python train.py --n_layer=16 --d_model=192 --n_head=6 --n_kv_head=6 --head_dim=32 --d_mlp=768 --vocab_size=2275 --activation="gelu" --norm="layernorm" --norm_place="pre" --norm_eps=1e-06 --positions="learned" --qk_norm=false --attn_scale=0.177 --bias="none" --tie_embeddings=false --parallel_block=false --init="normal" --init_std_qkv=0.0255 --init_std_o=0.00452 --init_std_up=0.0255 --init_std_down=0.00452 --optimizer="adamw" --lr=0.00219 --beta1=0.95 --beta2=0.95 --weight_decay=0.084 --lr_head=0.00598 --grad_clip=2.0 --warmup_steps=399 --schedule="wsd" --decay_fraction=0.587 --decay_shape="linear" --final_lr_fraction=0.0 --batch_tokens=32768 --seq_len=256 --doc_mask=true --z_loss=0.0001 --train_tokens=216600000 --steps=6611 --dataset="wikipedia_en"
MLP neurons of a small language model. Each row is named by its layer, matrix (down: output weights) and neuron, and shows model dimensions 0-191. Each number is 500 + 40 x the weight over its row's rms, rounded and kept within 0 to 999. Numbers have three digits each.
A block is one neuron, or neurons of one layer that tend to fire together. After each block is what it responds to, as a language model described it from the Wikipedia text at the highest values.

L3.down32:564479513468539499449539434446596491545503541446504520503511490397484537462466554581472515489573476462530518509482508463560509539530570467431442497487507514537545518429512459482521487475504501492596557396538499460483489549527526497536535449460505473475527448464523479456507452472496511498521555472481479502505492447542516606483533472529446481467506511430382453536445463587536474391546502533451541547516531547528531504500513486448576459472481515511510538448454525403522460514511465483464480535541515503564511559536513491489554494505511517520501550490474465524432463495507499537
L3.down143:450572508458488534535493509447441537610500466576514492494459479387560464397583501494512512462559546453447533491493532503504471558449483533545465484524451500506557479501497498501507554560515537521512545497556531539479504506471518512499488477541539486492451553522508486464485510423500510418562502516476528530474515447442477502488499453552501481503483508536479411519390481462461514463496529494507449564543550492491506453487514448622576524521488500477490479481544556543513520411493508503387558492508552457506562475485429570455475572501543484465507485502526509484495475466463513486
L3.down199:512506432383479482487515519420540538527553557441454442542466462503507544402444520472533482518535528476547563491509475520534536515483458527403515534528552553436482473487499496496483505542461471431413509545440536460460592510562490502533481491491533557554492542415546457530454464514512548559537557488450527462506480525496491466508552494513509470451523511543500406501411523469469477532510523489493476586505460544503550493522488484516520455462532491515500489516562511425474428478494553559502444494519509534465463459543489547555541444436584457474528500499478484508541485466468552458
L3.down214:529462429482503480521508485439587501493514426474496516529526528472387534571508531530508522528530512495536470597528478540479483454529450535457501533503540466504519471503504469530466550528468506410511473548405515521469501520534515505490560493487461572515543486515531526483464433470477525491569536470403526486495471468522481549536537530503495516439510526477540469524489400484471512558438427454468427490505483517462561530573489485472544473543588479540489526469523438484486523542494511480477489461471500527497426473504532551534559560449512457435497501516477451604477427438417578478
L3.down274:454568508512470485496490507416486478524482505513407520549554439428447549490551470488489530481539492446540586508517512535532534541466478492526485514527491529448525466472495477551522522584457506493509538542553500496512491458441550505528485474529561510499545462475468444482457458419510572530526489555455506528546521412465551530496523485472418493516496486507531421507443494496456569505520544433493383546527522473475474504515473525610589491546490512481522500511510539482521498464472496494363571433484517484549530506516455544428518515493537442492502471551525495500495452425423528527
L3.down514:481552448511462498538470477500469505474492432524476484501587480501547507493521579409529527452522518529548471524467477500497502481466479505560534489460499585488537475527467484463447613481533500548520499500524494500476473471452527528458495520444486443512531519520523542425503458449432542404500471524466449496539494473523497471522535437486531458480508501537426555521514552588466472530491545498527505502522552474518546531472526469532465471443528506467583465524433455472590447557476497505531514475471545413578481562448446507507575585553427472473505546528502424488458482590448533515
L3.down574:516442537484530534446482488511516526462494490498512530458510476504584503512450516538512565520453473631440473532515475536423519456494489549516568560520538543440534576521490512515518496432534609454486525432464505489556447552494491497482524532547489514481525407603522540532486536512462454504492476454545504460509462536530485482499487485484540466537508548424442497519499484449478551481443466490555546464494478480538492527504567490496432437461512463477473470530490495463442449406476531505468533459561508485500441555571510457485503472537520569540506499552438463484555563445421528448
L3.down606:482467455516476500543556475522470500480518457493543552485452505493552550513432507530480503501562473512521501529522482523497524593504470489549477482517553497491540509537483468453456473598500485482573462562447507473479511485516491490467432503454495522504559486459420522585483449555478566506581488584485472512479445460494626589515483455588503490482535470506490458539500455458452485452442487414512505536456480508502545496452557535548539472537528573471509487481510480556501521604425518486488509440481520563516518455471435477502482492484470578518545551443540501540498478451415555461
Mostly two-digit numerals in sports and statistics tables, dates and ages, as in R16, U-19, born July 19, +34; also some stray word-initial pieces like l(ost), B(reakfast) and is/was after a subject.

L3.down222:473534460429563457420476531435502481544473553484510485438456553559564532464483450492521532498536554474543484526471463486506552544533438544567473517466474501495534493465445436471514473533560480602524470435563521478536454465504530515510559492519489416587532571507522446354464493575504494513493492424431448491469480541481534491523449509453484459561486521558498507513485513562482481514538471490462590454492470538511536561479555547480536480510506454510471545548457523464520452550525519494470548535534542479516425475535526459530512474495502468548449455485446475456478490521546525480
L3.down268:448435543529454513566466422518461428470513464445556522460536543456462510451477436540461606485425499503472509459464458495500509478499548522503414465573541514513515452577447455499490565513504472579454517472485431520490478499476503467517513539544527457500467457475521583443495499408463523452442493496506562447526536461552560465470570504594455499488519537515490524513497497565506480475518473481512479473515500483561563499542562486503467530469529498529610492493510473524541532560549513495537527490515537436534486566477507492429479508481504560483538484482532510437549510504586523419
L3.down453:450488440512581478519566483531524476504458477525547559560560431517468590501511489473513468484463462405520495473470452438515528520562557514490482493562490543456500523490487486476526533462545529556528562444492403544461456503486430474513474498460544450505501500541468590466541469472482511510527463511501466527438510472536519541529492487539523438440498508489542512455521489508524420460484522489368461496536505460495550524546505547456498523527517536505505483445523513549574515529556447525585485547422456450548462578442461461454472443464478526549492563531507467525559447478519529550
L3.down458:402524474463501493522543461522511414554436489553419522519501474471589524438444535486498558468510498532470521510503527486555485483534481438451489478456620519436489539511525477585486480494511533382562488426488489477520511461417567509498493510461465443511551527550479433535500572425550474488497547482447540501505504539515502532503456504513484500504425541471505485482423468537492470509563545539460502450507511506492456493581576498535581525485497514537495484531447550437509462543526503534522458558558423514516551468525552443533492520508508474555501546460475517525478471450487464480
L3.down491:537524525529476485445458481552524590466484524474511521480436466580419522472555574534544586545511518433597518509525457478538492431484536557432473524447427478607463480459500512476538491558487486562477498475499487484449512441524502548539409495564546468525530501500517537502475527497486450533532547441459509482499565555563521561476497502491460459509521491512543444552482492467517439477516509461458499468497538477444518520490542552509567446478442489502460468411490539528498511451467554469511504545446537450485528515531456503514545462474382524495495529489535416472470467459540527529
L3.down517:467459464520539502449484416497504535468524546497546501506483511497483533497478526563482556502456563479511476518518524558508500491522497491543516493490424539462526475449555451526534450559508534567467525497482547564460496475478491513511453511377482461505537555466511547509498489459489550475573478562523432469560504448493537531533473498583444474439533484480469554474532464447439463569394502438471503438476480490576532499443472462515533465530522472486431492472459472507536485506561554544399440460510445515517516610448514585415568491526510553508560523513490489481527488525510458485
L3.down680:518551548513484496472460532415485490473539510498524458561503501495514543475536584497490569557468500518522485508487574484514486472480464492489516553488482468486451580543536530481485555462478467499484515509435481463433527561526466477467443530437458459484471473512413506506492425512427543554423479472512454413560487547527542438461496540558497536482476498485504463478469488476542468520498599560496428495497485527467519575438518490465484545552575472492502480558482459451463520498513528533603586438492483496501458425592439417504530490501506487498510512500566509554575473533548565485
L3.down719:505549595505456471492473461479533485485485478532555483499562535508511427526540511488498582497512556466520561445480532494474498516496543514524440493520454566501469504597466502539518475516519536602501487521504468580458569547417496502509530480545452520543522465535481528449464504396554459506548495502479432485511445441458499444428461579459501441485484522510512488489522499406495530545401528518511514530508472479515521535461519505553487481517491397488545505493458436465563568469553475508485516431481533432451458570502433481421534502504447566543532496470505506516503517454530502442
Opening or middle pieces of words split into fragments (re-ach, he-aring, sign-al, messeng-er), plus slashes and opening brackets between paired values or units in infoboxes (326.3/sq mi, km² (21 sq mi)).

L8.down81:505484523537595480517456473465494550481556481517501505508447546503515528481479449484495425513540519491492458486488620438453463498460527507567490480522475444540536512505581515532494555521515506521555484476453541531500425478417487440482503435490583559559499499510511461519508520534482550531353478477516504536489449537471539466550414540498526523459442458469491493489521529494448575400567540410519505514523477527485522453556535515526498542504478451504472515425481521420507526477535560498428553472473517510517508428580486495495550505528491494496414497555513537468479491482482538459
L8.down193:521479553498463489457513469527509519453478526500481434489514482493562519550449467512497482436482527569390475554519416523505391474582542535554452531470472497517523542479539558543482462524503452501461586541467502524519491487539435459509450498587464514475518494488458491417531509514521493554513553458507465490515488484498555455471537514501427456528507461487493588453537521576434447484498476490534515448493571515553536560498514544489526516523527521575438516504401480519412473472533426500453550474485562511464478474490573474523507504460541521561497523550533468559475480433569513498
L8.down279:523458564477476524522497433524557549548500453510442508497488505506533534556469540488482464528529462454459529490505549533459543577476465449483493532512484520560450488537506550437528452454521513575474499467514509489563509499432569524520526480465383565525563488426542476462564454527459542508448560471548522475459521451375490505459514479517445437518521444443490479484447527540539546507444533533483512443510460447570495505456499568534468550593491503477520514511498456435424507491490503515525485575565566489524533493516498505548515465434526496388485501513477505501473485567527526491
L8.down296:510446525485477513548459515512575492493494535511404489492539542512464499468544501434409497481485520456472500481522537470519440530437457486528467469509513467488473480456530496472442574534477493473522543472486564520513513519554586505477472494493544757436484433515510449504487482520489455444470543528468497518476525488497533555481528530457439554513461505496564445443512530502470471518484535479452471495568504531516532438487497492480509486507452522487536503481496557497496510567486506585530499578465490525515471466452435550544482492502449487429454465522545515511512459546546471537
L8.down444:470461571465503527509551503480610499571596536514463495412460468444451489546532522423502498496474510434541517492437549562504553518482505422518445520529526495502457483491480510476597492471507458500571498499492600483567514542487525430473459517536489531509491547423501437509473538496499448457470579441480485498517488523509448531481521476504471526495510475563461575491448472489558454490445530519499448510519498537492455519468486585496536543513464449495475495539504529497462514491552455556441495437414520516480580445543461517557571533483517455449517498502567532405464492512497523483
L8.down501:516531519532557534420536481473517537521521521540548565525480475499522482504543519486494482488544511488480560494520475526555495472531545527481520518528474440506458516462436448495538496509474503518530496475493549428533533496544466433444522523454500504532494513473489517514485504515516532479313500478523473542477485502509498533539449513523539526486530443548566515529482452453544485528441490524535439495496476467452501521512487436529445570486476471443532548552488405503419467472509498474456628428408518447504569528446445452457468486478498495466504531590527504507571616446513507541
L8.down639:451521486468482473451507514530455503468519524458466571550509488488485517474529461497408512445513450518433497498458453522502467412455545441564503470516450524527495493511511462511502476477538522427479544434589440503507515488526493510542464491527621496484511518422498505506555467435510489517564408556509480556459479480518462514439577513545583510506527500564484490520450530544550510569489505478488529434555414449522514482465576455494548444481540538498565523457546501475610532485506489458434529485496502487457554512485509480461465500491547543437539574468476504557495544461515578502
L8.down675:612461528492499515473500445440509505487506503477554510453437451476554485545464552489443542544523539505591535483464486492537475519549526480456523517446521511484490504630556514558505535580468451503521501531494487446489439485514519428510500486548515460511461463518557564459461404503537477506455572559506549452455474473520542453480536487562537518449454513476504546471521497493456494519389468469492507513522533500390536539503488530533502421509471575522515505493493469482425551468485532515463391520493501500462462505448546447509561469477488562488486565500508514519494554536568452495
The leading digit chunk of a four-digit year (196, 197, 200, 201), mostly after "In", a month, or a birth date, e.g. "In 1975", "born 15 December 1988".

L7.down500:440528559559510556552498430545530530482472521540517474501508430496406531543466450544447523525488409516533503527468502438500528507460531476515453449471597531496473520465478511503521495576508470476488562496469598435552529595455498475446469475452490525523509469493530461520500498422535560491481453516507554558510547495447571509489503464537469471464539507449567431477492496441428477486452455450484541457505575555549517488447557466566447473509409541488553492469477527530485547531488471519545574534433542448567496444483456482533486474517493548467493513530510526508478496491520548454
First digit-chunk or letter that opens a value in Wikipedia sports and stats table cells, e.g. the 1 in 1:04.32, the 9 in 9–0, the A in Arena.

L7.down259:417474539513529490496454527534523439473401537503505485455565495573530561493502498527434498501501499474593443498483526529499502528456470526495499479549477498449458508505526479553517505567549513502469538496574468575479449474473516470487489495572481495557421492554498545437446425487473503542481481489512572458442459399561568540504486568575471502538515525479486507473510537456493472473493471528458442503501470475481542525525546456560461512514512504467572434478502480558603526584549445477468426448489484498471532466555422479478493539482495505571542562431483519470537507561478467488
Slashes and opening parentheses in unit expressions of infobox-style facts, such as /sq mi, km/h, and "( 21 sq mi)", plus scattered word-piece continuations like "way" in highway.